Weights of a small transformer language model.
Architecture: LayerNorm before each block, biases.
MLP neurons of a small language model. Each row is named by its layer, matrix (gate and up: input weights; down: output weights) and neuron, and shows model dimensions 0-159. Each number is 128 + 24 x the weight over its row's rms, rounded and kept within 0 to 255. Numbers have three digits each. A neuron's up and down rows have the sign that makes its largest values positive.
After each neuron's rows, "fires on" lists the tokens most often at its 100 highest values on Wikipedia text that the model never trained on.

L5.gate188:154134125137144060139137129106156105144147149152099101070133158133101136139076159122145102149093150130102136139091152155148112145131139129135144122114179108093078118158091128111131111132094124104085121096132119115115144109152108071102169130125148117141186111149116139106120138153116165143113102091190079139152156109107128108138135100146120120182088133137120122129100107157129136121101136151140134144139113112122141160113114153138140147117121169127138111148147148078147179127131151
L5.up188:159129114118099060114107114146140105109137109084050122150152146136110121123077142095140151156156114134141123146125154140137166123125143133076145119190145142133139104161134112113069156137136124123115118120138136158128116118156123152174166102129112139105151102182125090144126102123157144160121136113149116131112117145084097129126070119109136139139112144187093134126119118102138126120097149128090105170164150169140115127100114109109156135142137138105117112175117152152142148153123136
L5.down188:149157103165152088137082126096177132101148118130080165095129133135130125152103133097135105107149072116135122092086144113155106152129113124094111115133165122115100135125070110113113124146099124109131144118122120126154111141092147123115147111102115144121181130129145193132116119087114166146108121159105134156097115128147131131105127130149131126144137142155141134165106149175114110144094154153139116143128172166121107120162157179127120138159117127160109130060109141130128185100153143
fires on: "ing", "==", "===", "ord"

L2.gate208:145150158150139118125122082118118129132129118157156126128101154130124164116120121101144095133139130111131118139076111139172106144117120145153143122137183139136155155135139107151162107092140124098094120082123142076155117126155112138134119209116156145103151141114165105109133173126137128102136118126087154118154127093145108118161145114104112135139132107106135102157118150149092128127136138134169112102096114125096139124091205079146080126154116091164147112098113102128119118105185143
L2.up208:124150131124141122077172087152119145124171109164175129154100101156112186130119076117147146152154108110107157144116113148106130071148167141134139181148133103135155123160109122157127134149113121120112088095136128149124128121148151143134093131138118146143136148145074118131106122140188089074138160095127098145129115141144110139104117099118130152126116162124122129133124114130121088176125113128099136144157074138118081094169127083142083110147143120123109136137147107107107105152110119
L2.down208:122136160089135145091092112158141108126055147110103126146117092152068142171150136122096118084141095144133118124112141124118084113113152130164111086121117155135125134148113148095122129114139115137131165123107132183137100136165123118171167110127134154120117140151109167121130157126117161153102111118116087166100108096136161080154158123093125136133128172128134120140100152115131138100139160095124121090138147155132188159127107126110148157140161107153147100120083153136148118161110125
fires on: ",", " wh", ";"

L2.gate340:138143101097107150106159117118157113133110110109141139150082127113123108103126146103131137147134118132138146100150163126179131137191177091131131127145138093140153092162109096149108092133110120138165166107125121157071115135101134120169079115120144119102126102182098093084099124145187128126167134079165130073164112117139133182108144144098202127148131107121134138109143126094148117145131134120116124135133145114131122125133147078134138125130119132150154090122124139133143136138138128
L2.up340:130108150111144145112128121123166132145152122131153129164117157156093116097155138108120102125148083118141145122124151109150131162139153082128133126147132081162121072149148127136126137124152157117125117129121058118141164142130117143161095141115177101087135120177065108112153153142158153146106143088168168127163098122140096156102155124108162130145135097113066171125131140127090148122197130126122143169149093123108095135137108108100140118132130135153144123104115132115129143127098129
L2.down340:144144139095120175080092130114144111127127126107174142155070163109132150122142153117133166164125077137154148105130140153178131122097137116164094111120145147091137135156162137126117124091109117129117123128121140140102152097107138145117135127102113157086133117141111128104102174119185126126108126148118125165138081126135110164130134158110154131110112163169131139141138143116124138128139129148117175115114146129088100096201153067148138090094152139155137134094109121085128105098108124
fires on: "man", " man", " acc", " Comm"

L5.gate320:118107089141114127134097118110102135119163101129131106149127151115115081109103153127128158115131122105176121150128103108133150152151104125114147166128146140105121103129165166152130149129134030137140127136110118094143139106154128137139089147118110079103107132172081138119161167182137158147132152137142127176150141142122087144134126135157108091146107117153112167119125142155147121108061135103159114128147133149101126156131123173129167103092124151136131111129126071103122150126110100
L5.up320:100111139147113116145100128096107136119124081099166139170093125158091094114116152121144115121148145174150153151130133116126128123170110143117135101107111131155142091061100145129106157113115106140134139100113118132137133099119180160122115133109134129171136128131110099133123147152089150139120083126143103106122126143083097103063135170129102168107104122134108146130159149162087144112154167147139163135114097134132175111175135159123105143120156170110116121124153156176167142135100132
L5.down320:153126105094164140078144092113125154104125115141111100087149143102130114131080103115146133133148125163159149107134128138111103124107152159120157126157080088123126072166129145118137134101148133117134097116147158134124131085129126116183148132110124119104123158149111084127138153165152121115157166143142103123162142129169104121145150174135121146123145203154126137133140109118102123148121138134114104090090164085135153159098126100103109141164138140099132097110119080121090139103143171
fires on: "ru", " c", "r", "on", "og"

L9.gate181:102140140150128096118088140131132115141114119127131137092122119184183146067122092145151136111163108121096088109125147143116134137149143096122156138170132129141160129105136143124123150112107124081110114164102128086116156119137064130131133101095175128122142093168131113162146137155137142185087122127130103127085120112108103108115117123128138099102095163158128155090111160114122143100174105123155153125151136097103141147124121164097107191130142128123146128164126166159111145152132141
L9.up181:123108144111150126175119112136123143125114115096136117127120127098129172066143125102086126139112125168103166119128162088112148159132096139123180127164100103123150116153166131170157086123180088122138094161128096122114192129151133122133129107119121102151136155147098109170121149085105117124094131130154103140133104153182179117116133173111111119128119156108104120076118105120125107132153116128129137140193132125124100168113104103124152115164164110129126124128140118112128090136147133
L9.down181:138154133112110128142077119152166145117132127138154135147142106157139095167119141109151128129145098113123099132179132136174177111118136140097162120155127127091108157166120119122136117159132117090103142120114092115131192114124139125130139103132105123133104108089156121121124111111103143114120135116142142177081111148084126131155114155134166137139071154122097141101150100120120139166124123119139047174121148168160090123157113094124095130140131121101114129074155129101104121161137168
fires on: "g", " f", "ist", "f", "ced", "ag"

L4.gate154:109129112140137130118114130145126123111126146115106120151150127134133165126116121088139165123129124141078153128172132150093115121156127126126153155093079102152138155128092136133129095106179112127119152151122134109149081089141099138116131118155111132167097090176075168127129109100096098131111115175154137110132096116163143123126085098139131124125118112080142117094142167135185128112135132155203136154097142152191116137140138128081111171159112157131126137119106127138161115145119140
L4.up154:125172168152145096179156114107134135112123146116129119145127152125157115110098131094121128140162049101086114182167104151104078150155134129147102119113096142127128180133148127135164144086146096125135163154101111120110096101132095109136150134105125140127123134108130118109142142096136132134186090125096108112100125154128152119119157117139122127167130123155069146090127163130150092144115144148123151091149137118158082135116114115115162147150101170117085162126115112126153128117131114
L4.down154:151106144161145112127129124145133153114113153154136127176147134167101103139147137139082121159152115134154097109125163107180152106085142117172125117119068178133108147128150134145121143122122101147115123114122131126127146124104148153080116140109110151154128117137145137122111152118141125147130126107148097141134129130167106137123099114118113112064112149150118045159154168155165134146137061095073116115138116125123126157101112166102107137107096123135119125160167144141117113163088096
fires on: "ical", "ic", " of", "ary", "ation", "al"

L4.gate2:174129106137159122121118077075134118127104121123073119152139133173163127135123149150088151124150111159084086103159132134156104162113112154129174162104128157121105087152086134150092138144139130120136124176157136122143138126111119148129095173178105131101127087174120078141119123126139107116102159105120116160121139110136110105120108136143135128138117131138099132144145125168132152100116128104100181122107150142175124116113091112105096126104081166151131090157148154133113140130132105
L4.up2:099171142109116120104138157166118158158102094105128104144118126102137121090128165116117092119140133142106087151168142124104129141111124126079153176129137109124157103143112116135117102128167126127127130140145133105120128139118078164129110131113152100146133140061098133109105168123159164117161123070113128099130123111144138135137112173146114085134158131122172117166135090107167140115118088100111156143121171147084141113158105163147134143116150106136174152078156096155128106144147145
L4.down2:131116103126095141083092115147132139126094143159133144122114133085175143095157171106128055132146152118137125102131172114131130135139099165143119107144097129140164124128158112083166098143128172106123094160156150150145147102124143105113148157135170156176124137106063152123106112110145095152125113113115137140134062111129154149136095111139140132149130114112119143103131152149120115102129156116083137107170121153106143183145138116101130121174125129134127100158086128134136114116125170
fires on: "at", " v", " up", " on", "t"

L9.gate29:080129125124105111163101154075068117087141127088104146113096123133124077124103113119082157130142111166104109162091116139116134155150123115131168157136077162178102092150133110138101137120133110156126157167139104102150145099130120076132109126152143166176126120119130111152130115115092130123158129111131153120125153116133132141162128122122109127133105160157116099141137182110115118140142131114161114148115134128111112141152124164131169117119131157102184103182132111152164102136114159
L9.up29:124115099103105117133117153123122119113100094123169127094152142168111114125150124145091157124128102138105097163119080138156143137119124128112122092105147127123152146143166129152127138126165119153082091140145127105147084134093128142131147136102122119169136139098121143173165107119133141116146136127131121128153178078168118139158110113114092126095194078130127086140168114131130116106111127130152119151140115122101115139149108151183142102099115079138186122137145078115126106161145182
L9.down29:096161127127108141119125158128112148101151137181110158166111124181121139097096106126155140168128090135091112141140098199100125117104084148138122098155109132154126081172147112175154112068169101129134101097118094178102140125091105106092132110143168142104114149160110136100144125158112124130104097115088128169099171172102112133142126125171122115120140095139100118133146114137116112113133103150113129114144122118151082140150116142108165120134133133131141143136125152117150146135128127
fires on: " st", "t", "st"

L2.gate197:158123145113143120135115110111132097094118137144112114146133173108101084125100145143144121141153109109136171165158120164102155126134137088128133177097110102114100165126105141145102116091146087157155111144162102144122144143119148135157112193143126116122166099183116101104124128126127150114169138122111108090164148113129106095116152192117134135154113117140116101139115146130120160116122134145153089122099155113186131126139190163108152103110114150091129087104101094122128152105102128
L2.up197:163133125117145146124098113124098087122124157125131125145122161093104095117080106114155098135146144111164144151108135143101173094119148118117151151109118101136115166149102152151125115099122094151144102145158121183151153146119144145162111185151091105106173098193106095104116135149117144115168111112134125078118125112138118105118171184144136126143136146133087115139124150120122138124112109175158117124125177138171142127105150139116141121137136133102115080138109083107134167116088121
L2.down197:186141158122108135106102105130113143112114158076166125126119126097165101162110115117125108131150112160158154117139124101114140085095132140115130157137161092134126171101138168147170163074087143119185120110148129117150177107131160087156144127129138126153136066136093138142115131126140130104121107161137077133127121136123131091125135125132106162129114133112090159159104139166144139111108126137091118126146184101118159149157134114128149137141088153130108117112112113132092165115082110
fires on: "ru", "u", " pol", "du"

L9.gate272:141134135172092136118152125171157114093116151112117113138122088108125123091163135096133106168125100133142137171099182154147086114138131120119119080117148158129144096157111159111152132089119080120154122097153084126158130108148135117162153120095095150078109145153133099133103108159139154134115083103131129125143115133148125151159104129188140126149196127168161133110147123150109138157167119142137130124102113102117121139137111053121110140138141137121124106137138097146133097109110148
L9.up272:163167146137150137102150101185139182066176114115091120134115126112142131146140104109117186145154134082143126117145132104123115135121143131104112077147139121139105072117098089144112101088114110110136135138140119149151115135136148080096154139097103131107159138139126110114101123165158135086118144113148113147121133138111103150181149116100148110119135130083128148142148142134141137141162154190130107190112144136116126147141148079120112102116148147126158099155136137136091113155131114
L9.down272:156107102089113163081142144121122161138096147102123149109160141088127069099076114122166149126103119147114127159150128135178117122132118124123161110171125140136111120091109164130103143133148143136119108141128126119114147142109150129150109113178141161126145121141144127122109114103104127103140109150108149093144132136108062118149093119095099139166130107138123146123113148152171105110141152221082138109161162169090132160113138120116173150130103111135123106097104111149155115124130122
fires on: " ab", ",", " a", "b"

L2.gate173:116134113087160119099146101184108143116106140128157119120131118117113146117132122131089113123126136159149135129104103116098106139124125110097131110110160155125121160138130113141169122127136114111146111123152122137123153074182145163119152149083133058084116126100122166098151097103120192151148106153091119153133153120122140128132157161143092137135117109117114095122125139145110126103131119166165107133144125128165086122135106102179094127124150081138140095100169145189132120123147071
L2.up173:140088109105121114093160131176145086103144143139143121132109129148089125133103118111107156140135159118113096116137117123124108112160140126118115150120163096151126139116090132086111131153129153115129160128152157170129092171098151167175118109158174161141165128087086119090149125104166145144127144126073102131124184178128129101121126141118140155103106147108123109108155158155109111178092109117150119121108123084092161118155091133124096130155136144149130182106114135109137102132140115
L2.down173:092099126103173148150146157143127162162093132141116142078131125135145142142142092116137150150131101151125086162133106145115097129080126074073107111130126082130146137121115138144139180165108136118100138113114184124118107126111127113107106090181111185112140180157124128142136129165115130132102139085122114116127118121115143090146129136169112139168125086127093143153115082150106177152121121131155096153154144163115119113088136142105129145165152144119140131146113134133087129142114139
fires on: " /", ";", "way", " after"

L2.gate92:109162135148092098117095145144123138100151131105103117118100159136127194114127142141076163081140103135161088084100114159111117156128103132109119138106109168129080176119159107092190117149140152102125145114119127136163112166140096119148168152130169125124146112149124117107128160123097127118134150145125127145080130091104128137086131150117107115134157157136131103166139122180122155083160122101192114129105115122140138132128138116157136141144116091141163115122118143148143123091149124
L2.up92:130115111110134140171129136159164113095118121141110153104116155150173117130102140116111121038161056108127088129141094185124126108123152096154105112086130145124066136152166109147133117135106115126149125100101166137107066142115141127148167130112183105160126146119124113114126132157111147098101174110135134083143142109131129152123136157097144129133163140153150148122176141136097154104127116145120122141099145120069147143122131119146111140110130120129137135118122137120137156124131169
L2.down92:052096119164126126135157148112104168148162163090158132155107104155126121135115097191135093135170162163148132129116130154108113118153135125049132070141096143135113154127150156154136140127116149138091120118084154136132117128128115084139129146093169128161123119110128104105112129113125134131169114136132090181131187120122118146129139114107121101105160102174097137105107107139148146100128145134124134108126104090148124145135104109098111122141141130106136148156136107111118125077138144
fires on: " se", " w", " st", " t", " h", " elect"

L2.gate338:148085114130139086140089163128137120156145167142091122146152130098107114164151109160126124126102116102095161113125116179129108103187120133133141070177115105155126129119109141134144115170121116116172113104081107107130085148138101092103163123168128138110097119117086132138144121137137128140162094133128127108128189099128110070161136108117120110140084110120106122105128084158140138148111127146132144145145118116120130088116120163109149120115095140133146097119130135156141145191155152
L2.up338:166091153154135085166137136172107164174121184120133137143121127137135113182166121141174104124115066117124139149097125141170073127087146134153079113168151122132084152090129171142161121148103145107104111121144124169130074108141118137110150107138131122146096130107105127149124125167150108151156103144136118086127143147112139134160138104128091150113109118162116120107123143123134086136131131107145175173145142114100119133128130136116139121119097117156099138137114138153162152148114101
L2.down338:124134118160139148109126137164101159088125139122148146123130141158071123161167120130094118112124077114181110164109168127120092095090154153119119175121119140133124160116097168168080119123100106133094148171184183114078135099170121176162160119104133127139132132108085152157113158117121165136162107149117137137157132159124137129132125102140142151125114120133130131157105130105132127109129128084108152096125145100095137111120106114133131103140106133145087147120152104136119087112118115
fires on: "ual", "eral", "ical"

L2.gate23:175110115125118122156135121147141176143128131154103137146156126123102120130128100143143126130107169112131113116105158138188092160064176175116111123137138127110123111156111124115157159120130127104123123148157169124173122129102128119106119124161090172104114139150123158095094141123101138160096112106130158136087143164097120126182090121099087089102105089149128137150117117151140087136132133131168117091120132140138120119124103094158146118089104119196130114111158119096093130149148123
L2.up23:164096134109130130152127099102138151135106139133109116152148089114110134157110111113150116167147158130141111140141173104156087152161141170122102109104123129101129108170105162148137121103139113140111109126149180166151132103106117128101114124174092154148141121178117133101125141140086156171131079171140093122106155145096120168146117106101110134155120178128122126111088158128133102108148167166135092113144138137115117142153094097128177147085109125156075101122119138084128127132140128
L2.down23:133090141159113111117164097126103123100085091109133117146141122144093114099142114119156147141080135144101123151112111115117123080108117147151168123081089126123124141132173133138179104125107131140146153129138162081135119136141111166173125139159094136121136153121129164187154116130110126130134120085144139152142136170155142147158084142116165130122099141141060107126138115147096139133175115133147109128160122122116166125125098165098122080128175156111074124122130106164115119125153137
fires on: "raph", "amily", "olog", "ord", " by"

L7.gate225:117150113154171072110092149118145111126134095079086151056124153140148084128157131113128150155102134121148142101078139140096168104187124121110120094158103133148173142147154156168154143124112146145119148139134120113147114110109135140118138116119123083111128100122103145143130132149109136144136167098129140142134157109122091155082133115114135094120144081144147147135152095130127113113151102091102097156130095139173117125147151160127147164108145106125146092173131135144140081147120147
L7.up225:162130140172106135106125090102094111111091130104123120137151119127113131118190112107114099155126108158126129133087115134140135129124151102122151102105130078160142137102105146171152123149127143156191108118119111093151121172136107174128131138139123122099121136123091126115116156084093151117159139144159100148177138142108121115096133084134106108107150106123109090134092141147163116163129115156125128129126125089102111146092091127168127143136126067148151150154079128138193118150131156
L7.down225:114132135122133127082149118166121091174150164113129164132117135098100119119126148144126162145103126147106100152203132117104162121130125125113159147154154080143131102110171111096125104095096128122086087103100132099190185125135132103137090104159109118129137140119125159124143138130174135137118088125106132133169157136126169144102074122125096127092194125140134121159149121099085116100152113143102110140140132130154117119129127109133129096141130124132116110107132141156149083152154110
fires on: "f", "v", " f", "ed", "te", "ers"

L4.gate118:136102144124112154152147122113115125083101150145143132114146111187080097145088152147117146114167162110149141110138117141104166192158135092139081187104131114147080100142160173110114132132134133106108116119130121085125136131131089102086150125130139157137138123108082103095089135118135098116133108109093140144115134090114144152106176119112111108133120123126102126129155122149082156125127163107133128141142150137129080145145112116153153115113167146120171142153075175125135140150132136
L4.up118:094115122096144115104075133164115143121162124159133154098116099122144126152164157149119135101146140170194110175174118140137101109069112104123133136131126176121113090105080106121125154122133117134105130108141112171127115087102128138137121130101104103087161135124162181139133146137106113139106135132138165143151126107140067142126117119131113134105133113140135138104165138122142117169135162142179116128126112133091127120138112151131098093143110167106189130145161146112092129082134137
L4.down118:117139161117151119123124091143101125083143151174129120101109141169098123123119122118132155163107099139137101120087084182128082106115160133127124177170153189133111092124119134170163119089142141110104149160135091102156151145110140135118090105127132135156143121149092111123096118125089157152153138149129151172126143160153104108164121125165074114143103103125099112141149130161104136088117117126115148076160119106128125121129113124108134137116135116147195105133140095140134147150130119
fires on: "ust", " st", " not", " r", "r"

L5.gate104:149107124114143144178110114156144131141171113132089105187151108124088090141125169150146138113110077137129136149137135139146167180081137164148091126151119101130131150111100131111166115135130090144132105138120128120123109166115140144102137109132115158108091123123137123136084166129103128141118108167144117125096111076120119083137147116120106159111081184120140153149096116108142118148125164126146130140093118139130152086121134160091108110139064144113149105102140180155125136091123135
L5.up104:152167150157160187138132070123119128122124064115153140141125097133161121100149169113153093117113125140109145116115095118148104120111181118123144128118076143131085128112147106157138108086128139104092094156119140108121147066111156111113135108135118171120128126105213112135119115130136130119147087137106125108158141136098163129133111122176130136118083182148147149156131164112181142113139092114140131120144152143127147133138129131128118133106123157147112116153154141104112138137088143
L5.down104:129112175092183139131153121117110118139149127128160137158155148135144124109100142169142116143141104114126122128121089119134134108118076123135117123139119146121131111160131091068143074064157095101140102138132109115163111139143109163134122139143122122134118133109125092105113124169157120077155116150095143104131136142102118133167124112100156133107149135197173112156104178085100150152129087116133118125131106140093131131123119139081157104157140167149095143181128142112128152095129108
fires on: "\n", ":", " (", "-", " of", ","

L7.gate318:108096108152127113114140138137095142119056169135108124123106156142138135132162136151096115122118105165137131146127098158139114104128133147120109075143144121080119129124148131103178137133114088117111095111146136146089125145142128143133110141077166183166100090161131157128131120078146171138134067140122147141135137140138138122102138118159127103125155129146100150112126144098125137095167165130133085142117137124143090151119108101135148147091117164175111136158115111093119059117130165
L7.up318:098152130139118116128124165146167163171146108194129129093133157128111104082147124153144146144145114131114122177081136125123142134129137124181146128143121065140125156108126133164117129123160166140174165119134102092120145128091170082109145143148135128118110103121111122110114092140105145128131159148120121124144151126148118119139095070139107103167154109126111099139114092122141105122109127138146125140160113075118088160096087099130078132116132160153133131125106099110156128139087175
L7.down318:118130100118142187111150128167144146124171156119165099081111082119121097100102128117123106122151105115118077110150093110139185106138063141127127135103124156142113111106170111054132161118140139155142138144123117140129133128135107159120107127118122118114107160110136109122138132099139155112122133117143112154149140145142140134189105151123160142120081102155159132191120094118169130140105082138127149100103110151136141113147117145079152163160159116148151129141153144124134140091123113
fires on: "tern", "p", "-", "ric", "ong", "ual"

L2.gate46:076126120104133141104104168089119091127166096156117086145138184153130103093120123111147111139109115145146162108141139129096113104141111124183076121146136100134131092122153128085078115156132138147161102117113146091092133150116122161123139122146138091139116099133094163165135148088148136136115144088180140096142116145153120131113164151063158092153135128101113126115140138150114129142112143133126124152117124105136125128101149120123131095139097139137109168144125167145115124183086164
L2.up46:100141090097100140122098165129097087126109081110123139138112147084143097096152118122112072148083125148128142120156111139135158116148122111167099127147116125134138095149176144144067127161114122154146106114123094106099148172159125124129137123173130150123107084140135147142121106115148117162122166116180157118118116095157122146095136105097182095158161163094090145128140117129119128166097138152134126153127117107145079150116136160142122113144116166125142119153113156158122131129088140
L2.down46:174113133147119164117120152103067112114147125141073126115127110117162132087137117118082169162112117143114099119144099101156111122116131150140132109129126118111127141103156090115093178114099140165137137130093160099148147154101116164128181083100128133105117085054128142141113157127153140129163090116125162146159131157147124140142120143094117154123122171120144116169155111126144120129106122167125147166131096128126115119121112077134159121118100078109132132118150147173125142164143127
fires on: "man", "ren"

L9.gate203:153135124152106157136147115097138106105066126134106138112131123121176169137143142120119134147079140165145155099105133087123122141165121137084120149169138120179116151120116144111149167168153147146150142133124133117124114160147149142158098146118136107097126143137145131163135117160150106166155117136108131137148099139137094113165116079080124128131124122082111128116167144142122093099152156144137118153175147092122086086133141122127134112094085083142158147128056098116147135092130121
L9.up203:115158165105131150090133151114154142139145149117122123116135132138118142119103088122185136115133129121129112095128098099106143132168157136100116169146166140159117104171142137112119196147111149123158128151147143113146093151137111112121121162117147124138133120150102164096093137195124069090105140167106102117147141144134094108140142123155090131136113082106108154136100070115101119110102150095095111110127102125121159092126140137123154105154106144137096099156143123132101167165172133
L9.down203:128173105139122096110142128121125075135102120136113100105098140104153154148139131137139096067128160141168111165141157133163139148120120112138162162095132120147116165120098107119170160139139163080160117149162127104145136106112131134124145110121096138108109137126079136092123102129118154120118130153171100148134140165100146127106110111134153160103110129172135159114094124159124116085126153122084106123179160139134084092144154100111098115167137111140122070103144131113132127145184117
fires on: "n", "u", "m", "ar", " 11", "ious"

L2.gate192:121116080135104130073179110098177152118157120132105136150098101145094111146109138126165134123105127132136172125131127141134135169170083110100133114103103150141160110096108141145135097094075109141109128134129152138142096147093152138127136139121106125136185118151118128143149132140117146129103134203164102124170100156082111132138149124122137146160111118098149160147103150112126120141115180129105117106163141085154123099111141129095097133119113153129175107124134095143133168086139129
L2.up192:138149130146126100102161106102106132121147110156143185088084127139084102168143135099110142126123144128164147125108133109116145160083096163087094139094131109131115103113182169145157116124108127152109113124152137151144126103092125148134122160150098130145161150115123184164104096124148117097159110140130114118145126131092063139153135160090129156132117109121107127138139188143122098123136122148125130087175131126124155109103137128115119143125140150095173118167135076128107164094134137
L2.down192:154178130119084108124092131155097131152125119169159129108111107138115120129127138114131091125154113127175087128158104120095073108064106148137124149135129128136116150122143130134123146135088118139139090106161209138157155116106142134130132124116136106147120152116088139127111145131162126131182120155128112120125120096141100139179170165124132158152119102133104141095131157138113105115130135089160093084116148126148156135135118148112105146127147117084164145148143121149126106093130049
fires on: "ru", " inter", "rans"

L4.gate185:117076090130127099168123123146123105155143116117116137102136130112101112132130142134128117089109088130151162145143134171104156149110128097152081153112175161148130125176102113106125119134114100111134126093112107166124140074140175120132141072109137111141129114153146128148132085132113110136134159185135106134111085138118140160103102124094145128126099130170127109121159125133131138117108117092173132127134119174097068117158145170121134092149116165099153125153122148154185140132137167
L4.up185:111145123125136170103090124162116200085118088112134124143140153123126166101147139136067133155127128124109098174126107124081119164138108123106145107125136121143145126133125145134124112091171118148117159126145182158076100133121133166104166136133132120146133144113077131146139149151157129100127148154131133155131126149126089153164092113112119141108121141123105128143113133128120122121167080130134097118124124122138091174139078192150128146089063124156129128102098119136138125085136121
L4.down185:132126169113142140154131150094129078091135105124120130100148106144135098094112113107097128112154124087123155112150130115183138145092098115112096131097112160115118100159091138136184096127148131119121123141107059150130139176105117137127166107131137117148140120114128160117161154127114127126104132143158107094156123137118122098166126128110164135121139154175179118119121116127141112126154105176091177102146130100116100146122155152164149112095136181109116151063154134122161145143121109
fires on: "t", " m", " c", ".", " st"

L2.gate164:084171086131140102117146140166122140117133111149134136146170094129076163088146111160136130126160108144090132082146143132140139158134123157136135119127200136123104139109119106098162079141112153128098147114154133145138112112154107070121131141124126144082122161118154152126147162127171169073140118104103093132115142141160142141153137133144151156127134088121092122150149121124125145124094153111137128119103130175097094095118151107137112161117108121143153126093136124109073093098133152
L2.up164:110112110086110120151185121154135121104143134138085134141113066130076127097143118154154102114121121166124156153175120113123138157149136104117146119114150149130172149132127109111146100105138124142089173086198151110147122101142105097145098109116130127080141158123124152150139146114170185102137105129157152106069143148115113118103151134142139136113115118186080148114094120125119135119126116119150139119125138154132107134148139103151101130160137152166130131110147134085137092097136156
L2.down164:146111148115135147156072124130114113144118112117128124090130133100172116128183126138141118151127132127125139104127143082119111097095140117138120139138135128130126127175127134132091110124115164130164125139081172118095149202089149140104155125121091203146124151142133163104126157163125133087167105161096139066134136124086151131119133153178123110107104140112115136130108093122109123140110105174132124134136100170121152142124125094120127127068097085130149160131119103125127130142145095
fires on: "any", "oup", ",", "ant"

L4.gate66:097136084101189121111121130197132131092084099102138134173105126150100102131114131152147134115074129133104158137134108094133120119160139155129170059123152118121140145152130159096140113133138151182090131141150151117146147141080104119141100147167143141083109150141124127087114113148112152102118150123117103105111129099148142122132162138125143102103112107120127117169121134129120125141118146139124145132168111103114126127104123111101089133179096161154181139114126132136110128185143159
L4.up66:104128126119141101116139098156113139150169122120115140121129176102076098124170070109142147090142114100111152125105094135113082121087168107118107116107159135130124127143133086122133139121144142134128144097144157152127143101129136167158117149127122148094135151102159160143132134081119143090137127114148104138140144163117136150133147143146132162107114104169091141143103141129116129166105120140076102113145051118117157090160131097158156187167112147160116152123168155137113126145160130
L4.down66:121102131096119125066138146196117137103147123150115109144125123167112135138118116127114120129099120128171099117115143129133126099093157127113108152124118146135148084146165156137140121105125142109109131136167153118118172114127158133110129150117089091089122116151134122129123135163125133186133143160114110139158079108124169169120155134121101112123123176132148153147101099168093112126140097126141181164090095103153157161120121114130148155127168118138122110145135113073135078151082080
fires on: ")", "),", ",", "chool", " and", "ics"

L7.gate368:096129124087128152124136166141131144093115109151080093158112132136139124125132189123119116147121133148134142137110143130102163107091125105109092157104099146146152144115091083132181099134117129137142135164158105136105066163128113099155106167118131143138091133133148078114076114168156152135152145142128116149127149118114124137123072138115117146167130147127169136119101170151089139133142129134164124143151138085128162151099142120112123091131135137112132068165168110128137085154111132
L7.up368:136137191122108175140155109117169133091165152134115121136124168131119121141103134097127109109109116124124144133094115109111100136107138090155170136154146136111169099116123166126085137123122103141124097122126167126172150072140142123163100140103128163155186123132116129092159112131151144122131161097161143137099160123140126048153132131182122124133132113115164137144118108111148135073121134092093139120113157121120124087115087155106102119168124137118175107128152119129144108122100135
L7.down368:151186097136122123133174168170085141141132118100172129098105099114128122099082115147109108094127113139114110145157200148113109128127107103140105140183135142096127109141127147056139146162114172121104167146140110105158114113130118126130153123133130154146158100122104077138164132093162096142113129091151104113092132103178121126109176158090112115146140106108127117114096144108130136118146140146115123110086120161123129112139135135120121147098107145104150170135150147147141122114145143
fires on: " to", "u", " of", "in", " into"

L5.gate407:051143103113139075145120123135170130107170136144125092117144127089130113124120127161125160134113085124132138140130104149170148141178147136139134124146129127122072157132126154116151099155113081109103151139124087147101161130127132133105100121087121070115149100076108145133106122109135143154120135155089130123096150123144139124130126092123137110136119160122128137121096112128202139134142122139137115171131121123155138129143127133163107200148112180150137104154144157089152105123111149
L5.up407:115153135119153105120098096143109114094146101155125116141113116117083108127125138145178115134126121123140159166103135138161159066157108148142112146125113136105118133132083154089089126138164092092113113161128154153133149155125186159149117081140119135115087134097068146134120125171128168155125122119090122091117174136131125108162119130174079100146107126172134130094119178142124126108157134138126127164122143154107120143149132146119121117105133171118121110149097152083126123155091124
L5.down407:081147123144172119162143111151095119115157146109154114155093121107121115130157119113126145125156126107130114117136146142139181182177108122143114143119090146133134128093094131167115124123117129098154168116126155111100127129133120164129117113091137080123115136099121149144103172075154136109140121141132119100134118122128157091089121129132148096083148131151136143174097126149185137110116115111086116081081093107117134130127108160174140162128117151142141155127181127159159136111092169
fires on: "-"